From a checkpoint of a small transformer trained on Wikipedia: a variant of Muon for these matrices.
MLP neurons of a small language model. Each row is named by its layer, matrix (down: output weights) and neuron, and shows model dimensions 48-143. Each number is 128 + 24 x the weight over its row's rms, rounded and kept within 0 to 255. A neuron's up and down rows have the sign that makes its largest values positive.
After each neuron's rows, "fires before" lists the tokens most often just after its 100 highest values on Wikipedia text that the model never trained on.

L6.down279 [100 145 135 118 131 122 114 172 144 173  97  92 108  92 137 106 124  82 134 104 143 196 145  86 126 131  75 174 156 153 152 158 111 119 108 161 120 117 159 143  80 112 124 114  91 161 164 145 117  88 120 124 134 149 172 163 125 102 134  95 148 123 122 163 184 139 135 111 136 115 112  95 119 148 112 125 116 112 129 133 123  92 122 147 100 142 111 161 138 180 168 121 132 126 123 139]
fires before: ",", ".", " of", " in", ".\n\n"

L6.down61 [107 131 155 123 101 149 159 168 123 147 119  95 115 151 125 144 125 107  62 135 134 158 203 129 108 119 143 140 148 131 141 150 121 137 150 117 146 141  79 128 117 133 160 125 130 161 116  83 120 139 171 120 134  70 132 144 129 125 107 109 144 135 115 113 174 222 124 161 161 114 113 101 161 127 118 124  73 117 114 139  94 104 109 145 124 153 100 141  78 149 129  98 117 141 101 112]
fires before: " G", " –", ":", "ist", " place", " P"

L6.down104 [102 105 113 122 190 136 162 121  92 168 143 105 149 124 160 134 145 177 132 118 146 143 128 104 171 130  82 144 157 104 140 112 102 153 123 131 155 111  88 132 113 174 118 144 128 131 177 180 134 124 130 131 119 155 162 183 144 108 110 124 133 143 123  80 139 134 123 152 113 127 122 143 100 133 112 155 108  72 151 155 120 131 116 155 143 152 127 126 117 139 110 147 108 126  52 130]
fires before: "l", "L", "les", "15", "16"

L6.down167 [106  78 122 127  97 118 112 151 139 116 151 113 134 137 168 118  96 126  90 130 167 114 121 128 182  99 108 145 115 155 143 136 135 127 115 131 140  67 138 127  92 140 143 109 172 117 137 111 148 159 101 128 115 120 142 151 136 149 104 126 147 119 152 161 106 121 135 140 119 145 134  96 150 103 133 101 116 102 123 184  97 139 128 103  95  79  86 153 118 125 142 141 111 134 129 122]
fires before: "ed", "ing", "ents"

L6.down292 [138 152 136 160 127  86 147  91 151 117 115 143 124 105 118 153 139 125 100 113 141 127 156 152 122 132 115 125 138 113  77 128 133 132 142 139 137 129 137 113 139  89 123 110 134 128 124 182 129 113 153 134 158 120 109 121 100 140 137 123 147  79 122 107  93  76  96 184 135 116 128 162 131 152 118 154  96  76 119  94 152  67 120 105 155 150 129 125  85 112 142 143 107 134 121 110]
fires before: "|---|---|---|---", "|", "20", "B", "P", "C"

L6.down64 [138 141 174  83 111 160 104 152 115 103  91 139 140  96 113 138 107 162 118  85 127 142 116 118 136 133 127 130 113 159  78 135  86  83 127 130 108 140 125 111 126 106 119 126 160 184  76 130 127 123  65 144 143 109 110 107 155 136 149  99 172 159 115 118 116 101 144 116 153 179 127 139 149 127 127 102 142 129 129 153 106 130 167 117 145  80 145 128 120 141 130 110 110  87 134 138]
fires before: "|---|---|---|---", "|", "|---|---", " |", "|---|\n"

L6.down322 [105 114 109  81 129 137 148  91 152 110 133 115 112 120 141 136 136 137  77 116 124 128 131 138 137 144 136  72 101 111 126 126 129 125 153  93 123 125 119 182 148 148 134 198 136 156 148 168 154 123 125 133 140 127 127 155 153 123 120 114 141 105 133 137 121 155 150 100 157 119 116  90 120 121 129  97  88 129 127  79 156 164 133 129 113 114 116 122  85 143 129 166 118 122 129 142]
fires before: "or", "ure", "ural", "ors", "ures"

L6.down114 [137  96 154 115 179 157 106  93 176 139 116 117 139 116 117 108 116 136 141 107 108 131 118  83  87 137 146 144  94 142 102 119 117 132 165 120 141 155 102 123 100 127 144 122 148 118 146 131 162 117 125 146 179 111 158 153 136 108 106 136 117 156 111 143  88 124 139 124 122 135 115 131 151 140 129 156  99 127 139 170 128 141  99 134 155 117 129 126  96 116 170  94 137 157 108  92]
fires before: ")", " |", "it", "ts"

L6.down424 [127 118 103 131 129 188 129 133 130 130 106 128 136 103 114 107 117 129 178 128 102 114 125 110 139 109 152 132 149 127 116 124 121 115 168 167 160 194 148 113  84 119 151 107 155 114 126  94 106  94 178 146 118 111 140 125 168 131 119 110 155 127 141  92 110 115 141 130 105 104 169 115 123 114 121 141 127 171 145 137  91 163 129 110 115 128 137 112 123 103  91 176  82 137 137  83]
fires before: " ", "er"

L6.down177 [ 99 171 131 145 143 141 114 113  95 136 102  60 161 131 146 141  90 173 138 130 133  97 119 193  93 165 124 154  76 168 125 136  92 136 112 114 139 149  94 123  76 174  78 141 189 164 135  82 119 136  87 148 125 142  94 134 123 164 113 139 134 140 105 123 123 108 137 140 130 118 140 163 143  89  85 124 144 119 108 149 125 152  97  84 150 109 137 177 154 133 137 147 147 148 107 132]
fires before: " ", "iv", "ive", "or", "ress", "ing"

L2.down20 [154 148 156 139 126 159 137 138 174 100 132 153 121 155 142 154 108  93  64 112 108 136 145 138 159 115 114  45 127 132 116 124  97 155 128 117 164 142 149 108 164 142 164 133 145 141 131 154 162 148 124 115 130 132 127 142 194 100 102 127 124 126 110 137 117  74 133 109 138 153 144 157 145 138 145 124  87  86 176 121 107 126 124 117 120 117 141 112 121 164 122 162 138 137 153 150]
fires before: "=", " |", " ", ":", " (", "P"

L6.down62 [125 140 126 140 129 154 136 114  86 135 162 116 120 105  88 135 121  96 125 121 108 109 132 117 112 140  74 160 114  69  85 138 114 111 120 162 112 153  91 103 192 109 147 118  94 142 145 124 146 123 147 127 103 122 119 114 133  78 112 129 138 123  85 150 139 117 125 136 126 103 116 128 154 129  86 145 115 132 132 135 147 140 131 114 129 127 127 144 110 130  84 138 133 137  97 121]
fires before: "|", "-"

L6.down581 [175 130 134 132 115 107  94 168 123 148 118 103 143 119 122  98 120 137 113 149 113 152 151 107 131  74 134 122  64  91  91 153 124 121 145 207 159 145  60 145 146 142 119 135 121  92 132 124 115  90 144 134 140 142 128 114 151 143 129 132 120 127 169 104 121 114  97  88 102 143 156 189 130 135 163  98 132 127 144 161 120 174 143 136 148 103 160 162 159 111 109 137 132 120 129 135]
fires before: "ia", "ian"

L6.down289 [130 169  94 162 115 150 109 143 139 126 129 135 114 145 112 100 127 152 142 137 110 144 138 126 149 142 109 176 179 124  97 145 147 164 103 127 155  97 124 151 115 128 135 129 149 125 152 122 124 133 106 140 140 140  96 142 126 118 149 106 117 133 158 117 133 128 159 126 126 165 144 130 104 129 147 145 166 153 166 118 138 123 108 143 114 103 161 166 174 113 109 133  95 112 141 155]
fires before: " |", "le", "1", "les"

L6.down332 [153 152 143 136 138 156 106 142 149 121 140 123 124 134 125 189 144  85 130 124 133 122 121 138 147 117 166 113 122 121 119 139 128 128 145 118 121 120 138 123 174 148 159 104 134 148 131 102 162  76 117 193 109 150 129 147 137 130 178 141 120 139 176 112 146 148 131 141 144 117 138 147 163 141 141 160 105 102 130 106 127 141 164 194 158 147 165 142 170 167 101 159 130 135 110  85]
fires before: "i", "14", "ai", "13", "8"

L6.down57 [118 159  74 144 121 152 143  89 110  77 137 126 140 113 138 119 110 130 177 180 132 117 109  92 121 133 122 134 170 112 123 147 144 123 141 158 113 101 118 115 179 133 118  70 123 151 124 147 124 133 121 125 108 150  59  46 158 137 146 147 149 131 156 138 145  95 135 129 124 140 100 147 152 116 135 110 118 112 141 122 125 122 116 122 192 137 132 146 117 103 147 126 142 127 120 131]
fires before: "otes", " |", "|", "%", " ", "|---|---|---|---"

L6.down210 [ 87 163 120 140 115 126 135 158 107 188 166 183 101 135 111 127 117 131  96 152 116 168 133 109 141 155 107 136 171  83 120  93 173 127 158 117 141 153 169 167 115  93 159 132 131 112 124 111 155 153 126 160  78 156 149  67 117 166 159 171 127 101 135 106 117 152 141 144 103  89 117 166 114  86 145 121 136 124 142 177 108 122 149 145 171 121  89 134 131 122 113 133  60 111 145 110]
fires before: "er", "ial", " /", "ative", "ated", "por"

L6.down122 [142 165  88 128 136 129 168 146  99 146 130 126 137 107 136 168 142 122 124 143 130 163 135 133 121 151 165 118 109 151  96 109 124 125  91 145 145 124 118 150 121 156 134 112 112 120  95  93 183 105 114 153 170 139 133 116 133 114 139  91 139 131 123 166 125 115 109 103 142 119 142 141 110  97 120 133 120  65  93 148 169 118 144 135 148 135 141 129 130 164 134 121 105 133  69 144]
fires before: " ", "an", "ain"

L6.down603 [137 125 122 118 129  86 135 111 190 145  54 116 116 155 143 128 110 146 154 113 129 138 127 147 158 104 128 121 104 132 136 153 149 130 158 119 110 135 113 101 161 159 112 134 168 108 100 122 115 141 123 136 136 146  97 130 139  50 115 117 139 132 146 149 117 126 145 142 122 111 119 105 157 121 125 153 147 147 168 167 132 128 127  61 148 149 106  91  99 103 112 148 163 104 107 149]
fires before: "-", "ts", "ted", ":"

L2.down587 [ 98 135 170 125 165 168 111 142 133 117 115 125  93 127 140 121 100 142 117 129 165 170 125 165 148  93 106 133 115 140 126 159  93 107 105 147 144  78 161 144 192 144 121 131 111 106 146 138 107 128 153 128 117  95 142  99 134 132  92 125 147 108 120 141 157 148 119 111 150 124 121 115 141 161 173 106 132 145 110 125 175 109 158 129  92 118 110 121  89 126 111 130 107 134 121 120]
fires before: "==", "In", "The", "===", "F", "A"

L6.down535 [ 98 136 120 155  99 107 102 129 129 108 128 122 110  67 145 110 155 142 125 118 132 130 143 140  97 169 132 138 137 137 106 141 112 102 130 113 155 140 119 129 160 134  96 157 119 119 100 128 140 125 102 132 117  95 139 110 105  95 118 106 109  92 101 135 130 156  90 118 133 120 131 135 169 159 177 182 145 114 165 119 101 118 144 127 131 106 137 141 133 123 131 151 135  82 113 136]
fires before: "or", "ial", "ion", "ot", "ze", "her"

L6.down637 [168 142 159  97 131 136 141 114 147 153 150 167  87 115 101  89 113  97 109 144 123 185 115 111 133 130 124 112 135 105 173  77 132 141 114 125 154 159 129 156 123  98 136 119 132  89 163 134  78 160  94  98 123  79 110 132 101 138 122 143 147 147 127 113 155 181 111 113 114 150  96 106 174  96 166  88 125 120 123 119 136 148 151 140 128 111 110 140 139 106 163 144 100 150 136 158]
fires before: "en", "e", "es", "ne"

L2.down551 [116 155 146 139 102  89 115 120 147 131  86 131 123 127 167 126 148 128  95 145 104 134 150 120 102 112 172 114  99 118 130 119 128 120 121 147 197 137 137 120 153 110 142 113 120 137  96  90 153 157 121 123  98 105 154 128 156 113 116 120 131 142 147 126 108 138 108  81 127 135  92 151 139 129 117 141 139 122 122  83 149 146 133 113 124 140 125 124  93 127  98 178 110 117 120 105]
fires before: " ", "ost", " $"

L6.down135 [115 131 112 108 137 137  95  94 131  88 111 155 148 119 110 133 163  85 135 132 162 112 118 134 148 139 147 120 188 151 160 137 125  85 108 152 136 103 175 101 121 159 129 101 111 163 119 110 157 103 144 120 117 130 153 124 123 124 151 123 120 140 122 162 127 120 152 126 106 104  84 124 115 131 162 112 136  82 155 161 116 114 145 123 158 131 101  97  72 132 125  83 159 158 108 134]
fires before: " ", " (", ")", "born", " is"

L6.down419 [ 84  91 130 116 116 123 122 136 139 120 110 144 109 145 150 123 161 139 160 117 163 107 106 143 102 151 135 158 109  70 100 140  88 143 125 123 100 121  88 137 134 125 119 125 129  64 116 144 102 112 135 158  76 179 116 129 122 131 191 112 137 144 151 147 121 149 136 141 148 165 149 134  86 179 116 113 110  87 144 163  98 143 175 115  91 139 134 129 115 110 121 128 144 148 110 113]
fires before: "m", "t", "ted", "ms", "ts"

L6.down440 [116 134 105 128 137 113 148 147 128 113  97 139 114 193 141 132 131 135 178 123 148 146 100  83 120 142 140 125 163 133 135 154 175 151 130 136 146 179 127 105 129 178 133 103  98 121 122  85 141 151 114 137  99 124 200 153 143 151 139 133 135 141  89 145 107 104 124 121 133 112 144 126 153 118 136 134 108 130 179 131 133 145 149 134 137  91  66 168 149 114  97 154 100 137 154  81]
fires before: "er", "ed", " in", "ing", "es"

L6.down537 [146 117 118 121 147 130  96  79 128 103 135 145 107 116 134 120 136 117 119 113 111 153 123 108 170 124 136 129 136 134 161 127 108 155 178  93 154 117 132  72 140 142 137 150 115 128  69 145 111 109  72 115  96 118 131 174 132 158 141 147 139 122 101 145 162 121 131 120 143  92 174 124 141 124 106 143 146 152 110 121 115 118 139  93 143 139 139 173 129 115 127 113 135 122 123 156]
fires before: "14", "13", "15", "16", "8", "20"

L6.down161 [155 129 105  92  89 124 138 131 120 127 137  84 123 149 137 134 180 105 123 112 134 105 184 132 147 150 152 172 137 145 150  84 122 118 126 173 121 143 147 141 125 155 108 143 134 163 111 103 108 150 133 106 124 111 112 122 139 150 178 147  98  99 154 110 194 132 164 172 149 135 119 161 148 113 106 167  99 153 128 119 175 111 159 148 105 138  95  89 158 105  90 107 183 115 129 131]
fires before: "el", "or", "our", "ence", "D"

L2.down455 [162 109 157 141 171 104 147 135  88 146 191 128 113  91 151 117  55 103  90 128 101 125 111 149 129 193 100 104 151  97 127 137 123 101 159  92 176 104 156 116  88 149 157 120 133 114 120 167 118 124 147 106 129 116 111 150 144 117 106 139  99  76 124 119 178 125 140 130 132  85 135  75 162 134 108 125 140 114 139 117 136  86 187 122 129 101 130 118 141 149 129 141 128 115 128 127]
fires before: "20", "19", "p", "15"

L6.down480 [145 137 125  97  92 139  78 133 158 203 123 115  68 144 143 110 140 148 120 108 144 125 144 156 152 101 140 135 105 116 154 134 127 179 128 127 109 170 162 166 136  95  74 118 139 120 130 149 150 131 157 144 129  99 126 156 122 124 152 149 114  91 122 120  80 112 114  96 162 144 129 131 117 141 133 162 118  97  93 127 117 168 109 117 104 125 142 112 114 129 163 120 129 183 111 164]
fires before: "a", "an"

L6.down41 [132 109 138 111 123 141 124 164 135 125 125 154 126 146 127 113 147 176 118 176 127 167 118 104  87 124 114 154 101 124 106 105 137 133 121  98 113 135 141 138 173 120 134 119 132 148 140 175 101  99 122 144 146  88 111 142 144 135 134 124 132 125 100 170 124 128 125 126 163 122 150 179 114 125 113 157 122 136 101 100 156 131 153 119 114 128 156 100 140 138 123 104 110 117 122 122]
fires before: "-"

L6.down454 [131 180 146 119 127 141  70 148 115 150 138 166 117 114 152 105 172 147  87 188 124 135 139 127 105 157 120 145 118 100 150 112 116 158 106 154 139 150 140 163 109 128 129  85 121 164 138 162  94 177 124  81 128 119 122 141 116 151 142 108 128 150 113 131 139 118 132 135 120 172 120 128 147 143 147 118 126 104 104 136  94 113 134  99 139 154 137 129  99 133 135 127 149 148 125 170]
fires before: "ed", "es", "e", "ration", "ents", "ing"

L6.down532 [113 136 110 138 116 128 148 105 163 104 109 139 111 130 134 124 135  75 127  89 132  90  84 198  91 163 115 166 137 121 124 148 122 156 131 153 153  98 108 134 124 139 102 130 138 149 115 162 138 113 132  78 130 133 124 112 104 108 121 159  80 107  99 179 132 153 103 116  74 107 153 159 134 101 138  96  77 161 106 126 137 150 107  90 140 130 135 156 144 130 139 130 127 109 116  67]
fires before: ",", "ent", ".", "0", " million", "un"

L6.down630 [153 158 136  67 124 134 184  73 152 137 155 144 113 111 165 124 126 173 116 137 126 124 114 100 136 116 153 113 110  98 130 139 113 101 157 168 128 125 156 147 113 172 175  88 118 126 162 156 138 130 112 155 135 110 150 114 170 145 168 127 115 130 138 111 142 125 156 137 144 129 130 125  75 128 154 140 117 147 114 153 154 101 102 103 140 133 114 135 101 173 128 173  97 140 110 118]
fires before: " |", "F", "A"

L2.down192 [106 111 120  63  88 165 141 156 185 201 112 109 124 142  86 133 137 122 155 107  93 148 110  74  88 143 100 124  99 121 153 121 151 161 124 140 158 138 119 179 143 102 120 116 120  77 119 120 146 113 146 140 126 139 116 104 132  96 112 129 139 180 108 126 151 117 128 135 121 146 123 162 124 154  98  99 115 136 111 113 152 136 120 156 155  89 165 133 119 107 151 113 130 141 147 125]
fires before: " was", " is", " has"

L6.down372 [106 150 179 122 117 125 122 143 127 114 138 173 152 127 144 117 128 122  69 119 138 133 144 119  93 122 118 132 120 137 100 130 132 117 134 152 136 109 157 129 101  86 127 122 105 128 113 167 113  98  51 126 160 138 146 129 135 147  96 145 109 123 134 139 128 131 156 123 131 146 171 132 129  75 167 133 124 119 142 118 145 188 117 150 146 127 130 104 145 127 146 129 101 123 129 136]
fires before: "ri", "ron", "D", "man", "J", "im"

L2.down579 [126 111 137 113 174 132 151 124 136 155 157 124 134 146 135 163 136  59 107 151 110 131  93 144 119 121 137 125  39  89  53 123 133 149 118 120  91 122 135 125 143 126 153 119 149 103 115 149 136 122 154 111 111 134 172 141 162 108 115 149 159 160 136 120 149 138 120  74 132 100 133 115 117 117 118 114 135 140 118  92 140  98 168 129 172 129 154 133 125 115 110  98 123 147 141 107]
fires before: "=", "P", "C", ":", "M", " "

L2.down161 [132 124 122 117 140 154  99 119 130 117 115 107 101 116 115 122  99 136 137 138 128 127 157 117 168  93 114 149 121 151 160 136 160 109 137 131 117 153 106  94 148 130 140  69 125 109 137 155 126  70 129 105 108 158 122 138 155 132 113 104 115 132 146 130 135  97 110 103 141 141 122 149 114 156 121 147 131 120 145 126 149 118 124 164 148 138 165 166 119 128 135 130 101 107 120 157]
fires before: "==", "The", "===", "In", " the", "A"

L2.down36 [144 122 153 120 131 100 120 150 131 103 113 142 156 153 120 115  92  94 155  94 146  97 138 132 150  91 110 101 150 132 136 127 139 108 130 116 131 106 140 124 165 123 135 129 141 137 144 114 138 192  61 151 146 104 128 130 102 112 103 137 114  91 139  98 164 154 135 117 107 167 135 166 115 122 139 152 122 130 122 125 136 133 139 137 135 125 126 123 135  97 123 126  81 106 130  68]
fires before: "|\n", "|---|\n", "|---|---", " the", "|---|---|---|---"

L6.down86 [131 102 120 130  95 106 121 149 141 100 117 123  89 128 172 161 115 162 107 142 147 162 137 121 117 158 120 132 160 168 136 136 142 168 108 125 127 172 140 127 100 125 105 143 118 105 182 113 107 116 105 120 133 105 152 191 130 129 116 170 132 105 140 132 114 105 115 146 126 140  84 146 112 108 146 182 121 114 108 168 115 108 116 142 151  93 119 152 172 135 172 112 106 134  91 132]
fires before: "a"

L6.down557 [118 150 130 123 144  74 143 172 131 122 125 126 142 113 123  88 137 146 133 112 163 149 118 196  55 164 137 153 154 138 120 134 121 137 120 117 142  86 103 136 195 130 130 128 126 170 134 149 117 150 108 148 149  97 180 160  95 129 154 133  95 172 108 135  98 156  99 141 143 102 143  72 138  80 133 117 161 136 149 168 127 112 143 137 101 126 114 148 150  95 150 107 129 127 171 155]
fires before: "er", "or", "ten", "ap", "h", "les"

L2.down206 [108 127 145 158 140 127 150 139 169 177  86  90 121 130 153 104 127 145 132 123 103 138 138 135 125 136 151 160  74 179 143 153 105 135 125  91 138 138 168 154 132 127 107 108 129 108 129 141 119 120 129  69 144 123 115 145 124 124  85 135 152 150 131 201 160 156 163 178 141 116 117  80 152 133 139 105 128 101 135 147 110 148 120 182 121 120 119 120 132 133 137 123 112 171 132 136]
fires before: " was", " is", " also"

L2.down418 [153 136 176 114 103 169 117 110 147 126 102 144 104 105 116 106 111 133 138  78 234 122 133 107 121 105 143 126 144 125 127 146 169 157 151 155 115 139 107 141 151 155 134 156 128 121  98 120 142 146 108 157 137 117 125 165 156 123 161 140 120 124 136 129 117 131  82 140 170 118 155 115 124 184 142 134  89 118  85 124 141 178 133  70  88 118 131 117 136 108 110 165 113 113 142 129]
fires before: "ure", "ed", "t", "ures", "ter", "th"

L6.down573 [126 147 142 122 124 127 102 169 107 154 115 121 181 123 133 133 130 107 108  88 151 137 163 127 118 112 136 113 131 137 170  98 126 145 117 153 147 133 163 124 137  87 115 107 153  90 151 142 101 159 167 136 110 130 127 104 137 139 194 142 153 108  88 147 154 107 152 154 121 144  92  99 109 147 146 101  83 152 140 165 149 101 155 160 122 140 110 124 108 133 169 111 115 116 130  99]
fires before: " by", " in", " as", " on", " to"

L6.down149 [105 130 161 115 141 175 141 143 130 134 135 159 149 158 102 101 121 133 136 114  85 112 119  93 125 149 139 153  91 124 119  96 112 108 110 142 122 133 119  90  63  99 173 114 145  99 141 107 156 129 111 102 137 106 135  96 176 132 152  89 105 171 128 150 132 148 144 153 132 131 113 108 105 117 127 155 138 143 116 173 124 100 102 149 118 127 157 196  64 144 126 151 138 131 164 103]
fires before: "ard", "ing", "ish", "ander", "and", "ael"

L6.down619 [108 127 140  86 107 189 119 131 139 147 140 134 107 132 165 145 124 154  67 112 129 118 118  97 121 133 129 120 103  97 118 121 131  83 132 151 159  99 132 162 145 120 119  86 133 108 145 109 150 152 114 123 130  99 152 151 150  65  83 133 157 124 160 146 138 114 162 119 117 108  86 153 128 144 103 107  46 119 122  77 107  90 129  89 146 114 134 107 101 159 154 150 126  99 117 132]
fires before: "|---|---|---|---", "|", " G", " |", "%", " L"

L6.down70 [117 139  86 118 161 110 104 141 123 131 135 143 179 156 113  87 101  97 137 131 135 149 109  55 137 132 101  94  91 141  82 131 108 150 133 110 130 101 126 122 140 138 109 142 119 126  91 125 153 120 138 127 122 138 149 170 127 148  92 143 116  88 118 171 134 130 112 140 137 105 112  56 132 127 154  62 132 100 167 144 118 138 140 152 125 118 144 134 106 117 150 118 100  76 135 145]
fires before: " ", "born", "f", "19", "S"

L2.down243 [124 113 150 112 141  94 105 128 142 169 122 139 118 125 133  94 127 167 120 122 158 184 135 119 137 115  95  99 144 126 116 132 136 111 130 122 135 131 117 118 131 143 154 103 117 105 122 130 134 107 130 103 121 111 150  80 122 114  86 131 108 138 154 111 130 131 142  75 113  97 129 123 195 108 138 156 126 141 126 177 131 144 123 124 122 112 133  91  95 118 118 111 117  95 146 110]
fires before: "==", "The", "In", "===", "A"

L6.down482 [124 147 118 119 165 113 130 101 146  96 102 119 117  78  99 125 102 125 116 146 100 172  87 122 111 113 121 114 103 156 127 131 115 130  99 109 180 105 119 129 118 168 120 131 115 102 174 114 141 166 133 122  99 179 165 127 127  95 129 105 176 125 131 126 145 109  69 137 109 128 130 120 154  94 118 151  86 153 108  87 107 168 125 178 116  67  98 139 130 147 116 141 132 149 135 139]
fires before: " ", " $"

L6.down270 [140 114  92 150 192 139  89 119 126 138 136 135 138 108 138 148 114 157  92 130 147 122 131 110  96 137 142 127 133 119  94 182 127 111 147 182 136 102 149 172 134 122 136 153  96 160 131  99 156 129 139  82 125 135 128 119 126 178 123 117 113 130 104 105 127 148  85 140 105 114 146 126 173  72 139 110 109 165 117 146 100  96 127 103 128 144  93 116 126 125 106 145 125 147 113 138]
fires before: "|"

L6.down328 [120 139 116 117 125 138 145 172 135 108 119 127 101 153 105 139 166 161 100 159 142 144 100 121 104 104  98 106 144 123 169 141 136 122 141 122 149 158 149 107 136 174 137  70 140 118 109 153 137 128 162 133 108 110  87  88 133 121 132 108 127 170 106 140  99 145 107 129 177 130 105  88  92 146 124 108 109 136 147 119 119 138 187 114 139 150 115  88 122 131 115 107 135 144  78 131]
fires before: "ed", "en", "ents", "e", "ion", "id"

L6.down286 [103 136 117 128 158  98 142 161 120 147 101 134 127 147 116 167 170 131 113 103 143 112 161 132 141 116 153 101  89 130 133 127 110 124 145 187 126 146 111 142 139 118  79 125 124 106 149 118 131 125 141 124 142 129  92  92 155 129 183  86 153 133 132 168 161  95 199 138 140 119 129 129 134 129 128 162 145 147  92 115 143 124 114 114 143 136 120 151 123 137 150  99 134 108 113 120]
fires before: " to", "red", "ult", " in", " of", " from"

L6.down274 [117  96 108 169 134 131 145 112 165 115 136 110  96 150 123 143 103 121  94 106  97 111 126 105 146 136 145 147 112 114  82 147 117  85 140  82 135 129 126 125 132 134 155 125 149 127 133 144 135 184 111 134 162 124 152  98 179 122  87 113 126 133 122 127 160 140 181 123  95 147 143 100 114 120 118 172 138 120 134 124 134 131 112 123 142 147 112 103 163 119  96 140 100  93 148 142]
fires before: "|"

L6.down552 [179 139 142 147 147 109 119 156 121  87 122 144 154 107 133 135 122 106 144 156 127 170 159  90 127 131 140 138 127 138  82 141  96 126 184  97 160 105 144 174 162 114 120 109 174 135  75 125 145 120 157 102 113 154 128 122 156 129 116 102 140 176  75 185 109 140 137 100 125 141 140 140 112  89  96 160  88 105 112 120 174 100 130 130 127 109 140 133 135 135 138 136 132 155  79 148]
fires before: "-", ",", "ia", "ot"

L2.down396 [127 124  99 130 110 122 143  74 136 139 153 123 163 120 146 118 122 102 134 113 140 141 132 117 105 140 152 142  96 125 146 124 131 119  74 135 128 149 203 138 121 136 120 127 134 109 111 137 182 101 101 129 132 115 140 155 126 172 108 129 120 129 145 134 152 151 126  57 127 109  95 152 135 146 128 121 116 126 107 118 147 111 141  99  55 130 124 195 127 116 166 112 131 107 151 131]
fires before: ",", " |", ".", "–", ".\n\n", "ing"

L6.down429 [137 151 110  99 121 139 138 167 141 135 114 148 164 123 120 117 147  75 106 132 139 182  74 135 135 148 148 132 112 126 163 131 138 146 147 151 142 118  83  67 139 124 102 130  96 143 153 129 114 150  94 135 106 142 108 191 114 137  79 162 159 146  79 143 125 149 142 112 169 104 119 134 124 120 139 152 150 177 117 102 168 129 158 127 140 141 136 111 152 134 119 103 111 107 154 126]
fires before: "er", " the", "ey"

L6.down17 [109 162 160 125 175 102 177 131 122 140 158 152 179 109  79 115 119 123  90 154 110 139 141 144 144 131  88 101 148 102 122  89 136 159 113 109 136 158 113 122 121 108  79  95 156 155 134 122  89 119 151 150 137 126 101 139 130 118 154 144 134 138 111 156 121 119 141 111 139 167 137 117  94  97 185 193 118 174 113 135 103 137 128 135 136  84 118 140 103 142 127 135 116 147 155 158]
fires before: ":", " (", "R", " |", " Total", " "

L6.down127 [ 81 131 131 147 151 149 143 174 121 134 102 141 119 113 164 150 108 136 146 126 115 132 168  90 122 171 138 145 129  90 138 133 116 130  83 149 102 125 176 140  86 130 131 131 129 156 105 186 136 164 128 161 123 104 118 164 121 132 131 111 133 106 140 121 107 145  81  87 130 144 120 157 122 129 137 147 143 108 130 194 122  93  64 154 142 140 153 178 149 124 100 166 133 115 129  94]
fires before: "ect", "ary", "ar", "b", "s", "a"

L6.down386 [143 160  79 121 146  60 107 122 157 130 125 169 139 119 140 169 121 115 122 109 109 122 104 146 164 131 140 124 102 118 155 147 146 168 139 147 114 100 138 110 120 162 115 109 131  92 109 134 136 140 118 184 100  88 110 150 109 159 149 129 131 128 119 122 136 150 137 132 136 121 139 106 124  79 144 118 160 142 122 180 124  95  91 104 138 133 123 122  93 135 125 135 137 118 124 136]
fires before: "K", "p", "n", ".S", "N", "t"